Weights of a small transformer language model.
Size: 12 layers, width 192, 12 heads of 32, MLP 960 ReLU, vocabulary 512, 8.31M parameters.
Architecture: LayerNorm before each block, biases, tied embeddings, normalized queries and keys.
Training: 230M tokens, 7013 steps.
MLP neurons of a small language model. Each row is named by its layer, matrix (up: input weights) and neuron, and shows model dimensions 0-127. Each number is 500 + 25 x the weight over its row's rms, rounded and kept within 0 to 999. Numbers have three digits each.
After each neuron's rows, "fires in" lists the words (lower case) most often at its 100 highest values on Wikipedia text that the model never trained on.

L2.up523:480460502502462528508514441468498509478442507525513486553486483484518463485494480501505499481509514495486472512495520525506459497532518488487495484492572513481526487483502479511491504498473489490512446499516493487519470474481505548467501519515488508484514452502531488500536491503521496470485540494508497510511492522493513504463536506475575497484505515508513534528483499488462466537472
fires in: "on", "one", "only"

L6.up184:503458492480515475553519466477457519513560464493514469460501494489523523499500511509511547467488496513535509508468449465513488475526508465466519549514485479494481472505528536514467527501526494515487491502488481533508504448459510507508501523544476489518521530527499500502524542522518565485506505491489467473506462488541466517506463447523495505502507489530523504488472463492518515515520
fires in: "american", "former", "america", "summer", "music"

L7.up236:479526530531506503448484460501488483478499521545543515513499451513513526505483495575517465527483527464520484528501469496516493501528503525495525444505465463451503513493468511509496497499480455488495456516502474460517508467481533533531468526488490542478508501521547494501507548562482488556557519515492518504506507513491489480471478491491534512520481506530505521482479504486545528477532
fires in: "it", "i", "its", "iraq"

L7.up455:513525517468500503467479487484568500493468516513511513471515477476520511501474426543506531476469496515515481494458488503515530474533517445501482513524535514518461478501475491532512476499524498470487444469476450497462462470482485512486514549527493565502497505507562435499501515535515503523473485466505513527510519492509539528482511486553483475523496484551517492474512506495489470500510
fires in: "united", "railway", "university", "james", "minnesota", "commonly"

L7.up497:485525488494515514486440499465489479508485551443508478467518465476508503492517489531563515506488505473520519535502453489503504546537503495503512502515470451534513498466505468466537540514503517470522504511488485465443547540503487471508536545463486502526525511511485502504525445518514486485491475500452512486500503477527503583524503445471506498459481487523519479504533536521511542510505
fires in: "he", "where", "able", "appointed"

L7.up686:445489537477461471546467465507479512527514449504492502514517459530572469511522520504478517485503513544522413516498509495499488495520501451507515502483484496462543481476519499531487497531481517444525542533546483507504505474475505455490508496455490523490502523535434495519521495507483481482518532480470506506501494496515489492571454479476518510494490489545527488536532492494538518502501
fires in: "she", "his", "smith", "social"

L6.up275:471508504555504515427487540495507481502525536473485504487465478494534516511497520524510486503492480548522462487528540474515475523458460498499448518487458496458498504530496530491507510496480490528469507515490497505478519551490462470534479489492458481519503500532511502496519511538500494458487500528505493497510517461495523477541475465482495506493478518507516502526452521469498496494543
fires in: "born", "number", "via", "begun", "but"

L7.up549:514525529484475505527466492528476525501496475497522469543501514516445489460540512484479478497477511496523514518488473457462494517526502489492531525501475536480501512471526486520528479510511514507492456505572510496507485443502483505512537484466473487513543491537504527513493482495484517501562493508508458536508488494495434497501469500512503476504502441511510512563515462482521475488479
fires in: "the"

L8.up18:500504487549506526508449460503476530508529471531555514490517526473464527509478513537507531437498478487523492533519516497514489562499505495527531484493527520509496507486503477494509511502484446554484481507522507478491540483487492500467459466480529520481556484494467527487473429511482504510548510561502495485520528469505486506507467516499517524490510499476514517555462497521531417493491
fires in: "history", "christian", "through", "christmas", "historical"

L6.up427:505477527485509495530528482475518518512499497543517481512508494493513505501516485495486503481479589496480396575469506510502468465515529519490499497480521480493565474487534508517512494517513496510513474481511488462521504506498506529484493506493531501469514486508527498523515489520490464481481483467480517467514450477498517508468515523517490521478489525498507547468478490549498469496514
fires in: "through", "three", "while", "though", "things", "third"

L7.up224:448526480491497549497484470493556488488489525478499538452523525494463479508530464525495498501481509513521565502451543511503518491523521501491508471482491453498440528486505479477538481533479506491549510513476483473484502503504510538469530517489503498483513478527591467517460474507498521531517499490495499462513495451535548544498499510490523503468507493515507499458477523477491523517465
fires in: "completed", "championships", "champions", "championship", "chief", "must"

L7.up144:477500529527511505488547525477528465461525522509513487522504476490520530470515518503542451528507487513493496535480479489556497498505445512490551538512455502516579513510488542519480481475515494509495479505511472532483534497468508525482465516515485480495478499515495476497479463543506474520502470458520519486504512503491548540483447498517472530499491531517516512500509467462515477499506
fires in: "states", "votes", "victim", "vice", "vietnam"

L6.up195:435496529513489501507466495495526452518530508492507533526553520476504495478501467469514490549498518456547535529465486523515469553527457524522499526451490484496512493472523512491492523495504522468518509516529526517463548488506443466508554478514456499491495495541548502482496503503516522518532503520513466486505467478505466528482467463464525487468507465512508501495529521481450520498501
fires in: "on", "in", "party", "one", "robert"

L7.up320:514497532560535517476453483465459482538466522507513544476521468494512562497487476489511510484475455553529526514551502474510476511465514502492462479484521508505525511507510490479479506511528491458514530503471509455499495511488518472553517506541512468473498498515513505507467417497542485520507498532476501490519504502511466504516493522515503520517485487557519502533482494523492521508492
fires in: "this", "three", "those", "third", "through", "than"

L8.up475:512525505542503476528468496504450509531469500499554526530516443486508495537511521485513471469468473534523485555532528489487472503479524509492551492535505499456527457522508471476470516511535499460501513529475461497494510458503486459507546524475498494479523505535502505532490448519531494477523520548497463476500510493525510504492490481518495552499475467508523497528482536518529475483471
fires in: "the", "a", "this", "an", "three"

L7.up737:525540494510477503513519459468539509518488519482515484559538522485483489468475499483511471485504490424537473530499485465526491499481495524509455525488498490451517495510502486502534512493477488484472456518577452465477435504527516483491514513517477486518493543519486495506512510526500516485565481499477484507509520466509428494463532483506526501504490485542517519461503439490511502495456
fires in: "january", "july", "john", "joined"

L6.up76:478454533525465492504495506471484540507559482503543525506528464460558430520525509511523495472476478516502485471437544519469447554486498511498496478530448527504535540496514486512485461506525468520557483506543520505501495513487507557518474530517472497461503500531501509519476495497519518487452523489503468493514516512464490493521490489511477487487497493442531515516487494513486509495482
fires in: "or", "original", "originally", "organization"

L7.up95:528523517512470502456477479550494489452499535505486510526481463502489537504495521495543494486476472459509526558525456508485494565517532534488520466505464532521486496470531547488505495526449507498538536538498447493518518494496485541488483504496492541485531493514481501538504443503484484532526489474491524489501525491423516502509524497517512480516469475491509511458493478511495492509499
fires in: "their", "young", "announced", "its", "it", "younger"

L7.up394:468513499513474494519508485475543558475486493495525479471496503493496515498492474514437489466518545504504463485490465525477502516535514424485512460481511540513450527470504510508532479491517483462493474513472442467483487461527555526499479463537542506486530485560534491500468495505491531528484513505492483500517492450522522511470506510534494490499483471504503529475496543521498473486500
fires in: "july", "early", "hill", "agency", "george", "energy"

L6.up579:529549490552469502456499485553499436511495526515538499479508526486486488466547530510539509478508513488523507541486500466529489517445492552494522493510466484479553494482545514498494481484521512572547511526493538471473515506498457498484499500516487500485474524517451507522499460499515491456497511432460486506499544497473521456527493467485494493512486479528505504490504500479503468484515
fires in: "this", "the", "though", "thought"

L9.up774:507539547485490538556474462439513528485542500502496465499527509506464533469518498511489483507498518490514484522554480486480501490449489497456503489550459457467538471528483487539500509524531531437519480507530490531491487496508479485492542532486474507491534524499502494486506500500483478489534504480486481493497480469471506451493487514528507534471471503493507515515496467524497457544482
fires in: "two", "with", "to"

L2.up323:474480538511508535531495515473495533511488475508520483473549453499466530482531499522493495527535516515490497469497460511487497511489490478478487500507539514522580495528516481518487498499506486446488446494538552524508515504497486528537489514553483493496505509531468489483513450499550501488483473459499498487497432528518495525485508479469501492475491502519510525513532471450492463516540
fires in: "by"

L9.up716:504539484483511519539519443444464497467575479495514468485536509482526548509517491502478519486455517486461492502529486499452484521500495485508515471471521510520507458507520531508472512519495520466488480503494455506513496467474538517491493470477499533479537480498475516508567514505461524538498439497536540519524481495462528538469477514519493483527510492521506561527467456508538483545488
fires in: "school", "small", "northern", "schools", "surname", "turkey"

L2.up698:525510527522453498532493483523514541516487491524520530553534532512506493481506536479508456504538479508521520503487517473513446497521491506476530532538491481463520510505517511518472490513525475514529470509541465490530491486503501492476552486453486492491506455506513485495492477492511537476564492548513484510507496487500466460497462486517481508487493492493518535486471466517505483468484
fires in: "a", "after"

L2.up448:514470519525470476496481478546440476500468499492515476512516533489495523487521540506480505482487517503527469513515480478528495477546514507492493521525521445486539454463497514530481501502504529464523499496470516474522484433509450460503515537479481536490500508516441483481505513498470504490506483512479517500506469491529457518547495493492529543467487477505508510585532488500505468476491
fires in: "his"

L8.up167:486515501513490528520473506489520482489481539521516507489522482476493470499538502492555487520492488504500438524450517506533480479479515493504498522516517467510551541478500499525482504514548530583510519491512474480494467481466489500510486540457489522544458522507471474536538487475536490471484470521496504428514479489506489511480454522501493533518482534530514522490483478495497519517540
fires in: "released", "selected", "result", "region", "resulting", "results"

L8.up403:506508518504539508500520511422461484516514516500537509506549443480550532517500486472491470511465506525508539489549483516491490496519499459491528558510510480513515510472523509508534513501496482472478457482506464533499521469503557504500532506533480487487536518503497519478488487559474469520524495563530493486515498463532542543489436478522532515445506499473482531509465498460514439523480
fires in: "born", "northern", "called"

L8.up414:481514490543520560507498487476475471503519476493494468463501519488458515478489499502486532570507487515526555495510489478492551473512513475470541491509466497494476512491517483544551494518515489487543511530537518530453477505475552487466484472497489474500533503510512487518477481517525458527559536537467496472516472507498497511486488473507499518455497480475498519510524537511484456466544
fires in: "states", "championship", "games", "championships", "catholic"

L7.up53:532507542501476470448509501531463495502492515493503495482484414474554542433498490541539523447488461581473482529515514463521482463491473486480477493488469503448557444523512463508508475509491500493477513532528503514477506485458485498504537516498499499506521526535483491543507517507509459434473493497476518512508492490500514478484458508546503542497500516512497496500496481520516470474509
fires in: "released", "second", "received", "south"

L2.up805:459418499525473520485518507460488556474492503470482508491459500513560514510484530529476497498476521525531487533487511517546445435528485480482500548515482515532537494488489533496493527523495503463512484520522503492525514480482504483492498550481478504541497503542528498507506489515479496467525477498513492465504506477503458538521509504555520543465495472517519515509498520476493532506500
fires in: "american", "former", "america", "summer", "emergency", "commercial"

L6.up520:510526524488492500509484492530493491493520482462559463480535464473455503469487511528519532488493516466502522544429448498560465517523457495506566475465455469515537530445529486513498519517480491481513504496519495475481500527486509504500508521508509520501517481542498507509522484494515491499532484468503494503504504494492441505456488493503521473506487441450512533479493486500546517502471
fires in: "he", "the", "however"

L9.up216:478475498517494515490504516433500506499499467499496495505515550482485473444519446493553501495488522502528444546510502505526472541475564520490498513506501503476511504510513530518497522516479492459512463525496536482465498511496468478508496546453444496533482522509500521522534455501529500481507503478496464497510540505517521487489544434515521492528467479527535517524507514483488513482521
fires in: "august", "february", "january", "october", "april", "returned"

L6.up739:527545494520529518503485493487506481515509501527515497530548515520489504536456486451492495490506513507513534517528492521502440495491528531470499518512449490505477508493515511524491495502529480544508457493472500511457533535485477490503518539451444496482524479518556517510485520518453482520570481555513505484516470519516489521504464515504519485459496480478507493488465464485511510476498
fires in: "but", "both", "what"

L8.up851:524520508470529468497474521485526497491530513529505446503500543465498545453496500536503510490445519446495536528501507510497480553509465488494496497509514493451512496501506502524522512517521477525521490478520545501498474493480488494530495522485486520466542504492497502508521481530501471487517452485472505480498465505507494490462455510533485486494497463498501537509510499550538444491491
fires in: "where", "while", "school", "northern", "wheel", "bhargav"

L8.up550:462538516507492499505511531498489491479497482494505509507506487480491499468506511484497492475503509503483546472470462480470510476519464482466466476537498532496495509519472458519514474512505502473503469529530494478482472454488532536495545539472483503506505510513453448459535489508492522557518490551492480494507509549499516498495484478546520506495496476499478505500556500483501465492519
fires in: "states", "university", "raivis"

L7.up695:477508510529476514483487523543532476466485474532495458496475515489476513500507510461527513533510529536511439551509499466567466503506465504473533492516490488482515485517504495496419515498470478518513489523478487518505550511491487537478470508520506510488471500505450513525492498527510449518479511479508498471501532466470535511533501487545522549553484520489504517487484525510494479482500
fires in: "this", "papers"

L7.up956:492519506509515546505492506504471480503485436502513512499507486500557478574470523512468477484494482475527482557551489513498483493505518507483501507517491540435520517495539489492489507489485520440460507493522441473490483474520511501503508495532485504489543520522505510519517487511482513518504473523509487521505479486502477517545528481493545463499495444511516531464447489462471484509469
fires in: "are", "an", "associate", "associated"

L7.up261:521519500519501493547471494497468525547460490512519511491459508494467503507540498495464493509499487504531520510470496507484478560520478541488457522489541475503507472501521538508504517491524513490557495508491537521461533519501407503537449468536498484484502506538484494497498484492547533495516531499503479491511481488507485525475499445488504481484474527551503520468540500507460489462495
fires in: "on", "opening", "originally", "one", "by", "for"

L8.up556:470491503518479552468489502475490536479457471495487519491488496497499519500456457495478520457471517536486514515531456481549489469476518497458513472494472506472478520521504531467481495509452486488485521530542514475515528507471563475519525506536503522489525528511487512483484486495540486517491519493460502481504507460498550471487525461530570536491490496483512511511527479505485482480556
fires in: "year", "years", "each", "along", "european", "europe"

L2.up60:465421502521478511482514497481493554471491508475477503510459498504551508522474545525488505460487503512534488531472515510539465440522463484488492550502471521520527494483504517495497524509496522463482504518526482497526498478487497480491493549480469506544508491544537496505527502506487519481527493484509491475506509470493460535529493521566524545477493478504527512512487504479500523504491
fires in: "american", "former", "america", "summer", "emergency", "commercial"

L7.up460:480483540520487499499516538516515488503491488556525510469502470479512495526535538503498516467447473555486523483533527473523482485462471493490501460505539555480578534501501493495481498498504495490474494508550531523525493484516562524505491471533508485493498505500498521510435501496529489546450464508496523496508451510483515516494465515515525545549508480518497544507488459501537456509468
fires in: "south", "second", "north", "length", "served", "signed"

L7.up51:535503503519493501523464456514525515510518527498576488443536515455468486503489448572548565474501480459520488499508489488497492539522515494534466485500518490530489520531505499508491496487493487506495483505465506480470507515542455512481471505486541503500512482522505486481492500509521536508547498528463469516506514523519529480506540472491558485486495471524509535491490502514485459455462
fires in: "john", "christian", "christmas", "jr", "jim", "johnson"

L6.up274:555489529532513508504523530471500451495510490492533465513494510480493525458515512513472487491502528444515496536488471499510485487483497548488506494494491483502551527522502523491470542500510512528485471487533468467490511485493486514490521553536497426469517534518491539512495494490533485469517471482496469474520465447519480445421517503533532505528488502515498537438487465518501480479489
fires in: "however", "had", "who", "those"

L8.up590:513500491504457466494515491497505483529494509522494450500515531482491467478481476469494540499484510503491503511496477446506497485469505527504487466496510520456521534485495515517514522528463467524527482517522500554488535462483529491486527497476462478522483575488514518532509508535526514505487511524485519480503446522552529505464471501519563464472489450512497503533482472477499484511473
fires in: "following", "found", "follows", "north", "south", "founded"

L7.up99:529496529516500503503500491473524488495483525509540500497530477499504491476542506538518481424476543506472501496480509477519495431466543465475503528532546451532523474498508491534471529516487481500504561508560450469495467508487486560490464496523465469463522472538487435510484525514514479524488526485546476471502505510528493508477495458515517478495486475510497527459508516521554481510529
fires in: "was", "made"

L7.up571:480487500516502504497521494510512473483535506497470454494476476501502514496480529491520550529477515519524487514497480480487527457520486492481485528526498502480483499491515533522513497470518522500523500537535488479487505463510531490470491478535497494480487542511473476495513551502564444517457511529480497482517478508448463511481499480509501551521508459494523482507562485466509470504561
fires in: "institute", "united", "of", "the", "national", "investigation"

L8.up533:489496508472489499493549496488488448506513512531513517508494495489512492465474519456510481493499495551489492481505544514552448498525511521505537534526526500481492532459493504515528461534500523509516455511492468497511493449480512487446526559513495499472481491483521538500506528503547514542489471539522494488495520533509504516479475499521518454485502461542512499463499472506448476485539
fires in: "the", "near", "born", "on", "never", "over"

L8.up77:452487468498485508490492492493519467459583501477530510476513484467516514474495514518481527522483495473505534500489528474532496479462468481483500495502434494491545525539531497508484517497490496467516514531487492529484489450478501514539535553469494508487486443495502505488466487501508510541489454507526532492502541511495552517535474498473483488525505476520522521499545501456473518523504
fires in: "time", "video", "times", "votes"

L6.up152:541493488485531524511491465473512501458447543512479452547514467476477539491504465451477497505471503481487489514523447518520496470530535489466511487498471512502482506489509483515509509501518502478492455491503481511461477499521519458495541525536489510498512469516482510493510538529533503508473457482471508476511508465489505502480499499472535531518473477531495527495464459556482479510471
fires in: "which", "who", "while"

L6.up511:461516510476483487534536459517498490489514474510521484514525503508496483490516470507512516535475492540519476537531495457536454468506526490497519488502502496504446537463520514513490532523521519546539483528552493473491493506465527473477514528446484504481521505487538521505481537512512543481492516500489499495496480474486499459488485511516547492513493520481506528544470476498487460505557
fires in: "in", "on", "for"

L9.up722:499496562483415500501500476506495501481524537523527523523536529505478492489500497490515478493498507476527467529503469489496486495536543517469516495513511475495502489504477481544486522547485520438478504519552467489514474481519477495469539483488487520455500500492514512511475522512457488553545520544492481505497484492509485458500527493481511499532432490534517511506463509466490478505558
fires in: "in", "be", "was", "the", "into", "even"

L7.up166:472528503489481492533481445514509532521480519529506535494535520510486502521488524504511530465527555491513497483524486507494462489548546502502487501503525462510495493463493444486483472509485483508536493475511475485504522496498494508453524474550489491470522482530505524508488495525482508504532543491491497518514504443489438516539565500495521480448491508487504538502429546492480507477489
fires in: "on", "early", "one", "england", "entertainment"

L8.up261:463481511541487534476527468461513467525492559532518523496485539487500441462516503501492480494486488487475486493482497497493526492527501516517474486482518505498496486491528443510487494504505508512501456504530468445498515446463540530477487448474450530501498442503548515476501516507561493494549530513527488528509524485483497521502535473526467473502503500555540518488481527482468523493505
fires in: "on", "one", "united", "connection"

L7.up580:493491526483481521539459481481526553485483521474539475466537513483453482494504476535509512503512493469527505512455539527468510490534530445495491546473527487525468506527505488517504496507503531505495436493510480479463501511498490512497489525512484447475500512552520515497518484509545507484520476466508462517513527475523497459517544468503470487512507482545518523485542522515474478445493
fires in: "january", "john", "joanna", "jean", "juan"

L9.up881:496487533510516516534497461468510505509523497507496514460509510470530498498558452489515484480495509493543468484491487505473523513522494503512471494464501481518492461491509519524512468510516492478506497530520453480481546500517513504475536519486487499550428497497482519488530504501512503530536528505443528469503527470492535519503483450474514475513472510566551503470527461543543467459497
fires in: "december", "states", "february", "october", "department", "early"

L7.up917:513504513518525526513445490461506498538483511451518504533537460487489514490487497467536488468483487488534525487511502485482502532531541505490487507506490484529515480499471468487552537515522489451474448506477493489463544521514461503469532492486465510536546501505487513486538482519519483490542511546479489522513558501534485534457538451496480540485486507490517508519509464483536508463479
fires in: "born", "joined", "john", "footballer", "active"

L7.up256:459487493503505487503496487461508464422553525524517484497540520481479481474532480495476529559492492521510506525470526517453465489527502496497523494503535488520543518466500513536521516495508536531491472504501507513477509480468461525516468484478520478490464478453497430508513500515496516511481478479501472492514487493504518528537450511464482487459517478499513531537478504469459470521544
fires in: "total", "time", "votes", "team", "victim", "victor"

L9.up87:470524560509490514481495476539528511484514512499540488532503468501460480536511480488508484459494502503509456467529524487544488490479466540463513502534525488465503471523498518545503481524549520455496490518526452505452481476495459502469529492552458503506499502499474489516475525491504463504513476482504474513511520462458509512523495482542464505512513482566508528462543449526530480430506
fires in: "such", "two", "the", "this", "known", "taken"

L8.up218:508509507523485525497526496498496502504531495475542500505527496503489500499479480528497502462507508507499487495536495472497492486508550518523509552510435474504518509479447512531518509538484458496522487494508488499453493523490494498453463534490492474511565489516504527470492485520522479508542448466515487481490512478489500507498512477565533518491442444538496522479502455477558489452518
fires in: "he", "been", "held", "him"

L6.up517:445480493509502528459510474555518492427510514520504556554505504480522474467520516513495535548483492540535497476476475500505534510517458520519489519489509533532533493494514486523517455486506490545495502510497476506446490473509455469467534495476511554504480538514478465498496481492497485473545474514469488510517507499486498531556497518489492471465500474505520506533507502480474473494535
fires in: "team", "title", "time", "television"

L9.up490:482522536506502526542489446475428534502491488564531529460511460473492526464544495476493522465482517523531482486478501474464457495545499496494467471511534500469538475462510494517480510511487500520509456532521534487488467453481461515499517503500443510473521502530547475474519479498536493537505523503488510471489473519502499448482520497488516510478520523530524526492506472487494493522514
fires in: "on", "one", "at"

L6.up145:494484516537466483482495489469512528489511462510486491474519496514493479466444513482557564501503478530496496467506509484534507508527471485481560482478475509490466529459500467505504534513453486514556537515543505505446521468491515474455460474470465529474506531529493487521480459527530535523519548495495497501497516480523528514523471499518523484525488492526497479537494508486480510496487
fires in: "in", "the", "international", "interest"

L6.up659:504494533527530550554486437536496498510486489505503502479516483497513487494511494533476499480476485471487485460504485486469536511525499435496489549570547559469517472472482528544508472491510464521501475481515502469459489475509515515510488505509481554524512504496478496496498494509494533521516514490491476520501475537472484480444470509525538504554504465523511496441529484510468442494498
fires in: "of", "university"

L8.up443:528486523520487529454460511511422474490522532515526465496506493484531496505490484498511498456501487516490497532525477439509498528463505493496495488518473506503508460509469523493508511520500470527515492535536519475469470503505490477462486482486453487489540544524486501538496518510516447479533494492519503529510491493470488481492522532496519522504476502528523499528530471512548524468536
fires in: "the", "been", "of", "because", "elected"

L6.up277:516508480504476501534458467482512457500499536515507486494530483510498507467515507512496533496471450513486550474539487466500489483513527501474520514587478480456476546489492450485522518503491483511536469523542498496486502457497526510469548517464496499482531538501508489523504511506536478510500483555492505505508462486465521532513485476501491505563472485516498483529528457511513476510516
fires in: "the"

L9.up783:508506511513493524547498451464453469508482461519529503506517469516558508497492478490476486482474473466514484545546466505517469512527522520482522462454478502496493505490537511478504523521436494506519526531496499529515494483448540485496494481496498513507520493507512497512472479511475488509541513481552529481516500497465552510486526529501530511503497500485513481507464454513516504538440
fires in: "school", "schools", "soft", "so", "social"

L9.up622:502483498530466482503478505483462491531462529483543540520509480483516465510508495495516471504480511527538475507462502454527482524503504485495535542545495504493488477502558516526478517514505451518575497536527493495522496509488484504499501543485486486478506519508473525529515478484527494497528539522481483463511543493547503490484459484484446523487469514502531473489454553505493522465516
fires in: "a"

L2.up875:466486501491545491523491540506504475491497482484511522457503505494527494492476501471540490523478561486515474516494502508560461529528517520484438498533535468514502487485493531500490484503543489485571502485483504511475511508505503497482463517510468526493489559539515521507499545541479487524497486497514516460507479464521550548524506486504487507440501491474514468487495503503498558467451
fires in: "which", "michael"

L9.up170:513509489470506519474469517483524539494495521518483530510485490501521527496519504516570504467519496510543490558510479500535494503504501500452555517533522469501503458544487511477491521504488477467502474511452536511484524491471486491499508524505491500475495473501487495527519453515466508540482515493511542469477495510472490474493516460511472537505505506526513482524454485507504489504470
fires in: "at", "of", "from"

L6.up205:509494502527509512509500514516476466513473504501476518499510442477542577465469466498511532499495474489515444486477477476478500523492516543495429493498490482513483501503519541492516496511517515527506543516501472506464506528454458468538501469497451474499475477518496521487506531525531464445516487476473501506502529490534541523486507487443463540508496494545506477507484521504522498473542
fires in: "year", "years", "born", "you", "young", "younger"

L6.up117:500513529530502479516493488492481565496486545480480509496488505480502514518535475488514529487480511506513542437481482506490504524446506506518446488478508550471528494561491501495502497523507526504468519527496469521436480537483510461460464548494465488501493457517510478491502493497546529504483500499454501474507518489537443511525500486496490508477506508539519481492509518473478501504469
fires in: "born", "aged", "season", "begun", "but", "featuring"

L6.up111:469515487526520537508498461444488488502476512506496489490517443493485526466477504514513560486489461472499454488520486489478506473580511452474524521536510523481483452495495478525513500506511490481552426503505526489469468494506536513492515496492470538509519514483483503479548543542510522525489512469474489485502476489489518518467502460516528530495487496483503525475495506514506509504541
fires in: "of", "united", "to", "and", "states"

L2.up52:491465499516469495494462518473486503503535525475526513473505487466539474536498524509481497487490499488486502489459493561501463522540524470500481502541527549505528486466524525534498465513504449486514510497537463461530496508502501530490499528537482546474502546530480500510481525514504482475465496471530499495503550493471470495519481476532504508489483448485521502475460524518509497495464
fires in: "or", "original", "organization", "originally"

L6.up507:528522494506519528480522554496496480549506474520535510538486491495514542479519511496520483460481513501477496510526476483486453529474543543489533450508497499450537530491503524504523490498510514497505448492500471456486518531472523527476498528471478480515516545501547496518489510531517434527519438478503509484513506459504526489457488460531494493510467501499499506474494450467514528463535
fires in: "been", "before", "the", "island", "what", "they"

L6.up673:475473505533511488513483468548489461488540476550497508497507533461528529539458503486465505489520514547530516484516495512494480475521476497500464500487509488511512548519504559509485485472513530525474469494444495550479511502469498467478539522484493456474477450455507523487525554521490501495502475539512491474516480513517523499586480512461531492500511491501505489541514495481458497484499
fires in: "but", "rutger", "position"

L6.up149:488473480498522489443486513518503475463481546483510503501517480485522503473512465513509520507484509526508502500497477506508449502479512521496546507493466485481500518451518499505516511501501516505515508520515483499531490534494487496541488499481506531502505505529530459487467513536536473465512500490503530505496497443492574475489470459453481503447487524472528488516489530512474488494538
fires in: "years", "year", "under", "her", "you", "yards"

L7.up103:474511520507499541496500502503510483481517496501490479543487469507505489501501529468475472512491485516514468524494504514511479478475462521461505480505477523464516518505465498510480495516524505491463446515470506534494489499490522485514538513497511535461505545488495519510530529509526449475508505536477524456509515471538490494492456499518447574489511538501517544471498441513518506480554
fires in: "not", "new", "few", "six", "find", "since"

L2.up504:470502525518525489532463518499512490472477481492522521458515486460519515505475503496501495542443556491540513525504494511554471502520498495495444491508548501497523485488504524513471502522521474502552492523508512500482487460469480465482473514506445523456514545530547516483465523548461493540520471518516504457497456464539526539527535484503516509453489483480512495496526512472503510481486
fires in: "which", "michael"

L6.up527:523523546471491496510515461531442481514444503523522516500524470488521523489450525474496508438528479528498544491533504484492453508483511523506506495506519464458493492534516449516479479511530493508475489537496511503460540488487492472465528543485446515509501507500545496498498527494509425464505472552504511492517488463498488554493499501518521504476499505514517504555512477462488529474524
fires in: "the", "named", "elected"

L6.up740:512458510541498495476481488478478483479526497538531446461509435503533521525477527519512518537502489536531475495496481521509477520463503506484518499483546472495508515482515475475473539511448519548489502506461518491495517534479494456504487498497501491433509530538519491511564450520492495493484516520487493471510495497483499468549528500445484520494497521500516507503450479488521521510526
fires in: "of", "office"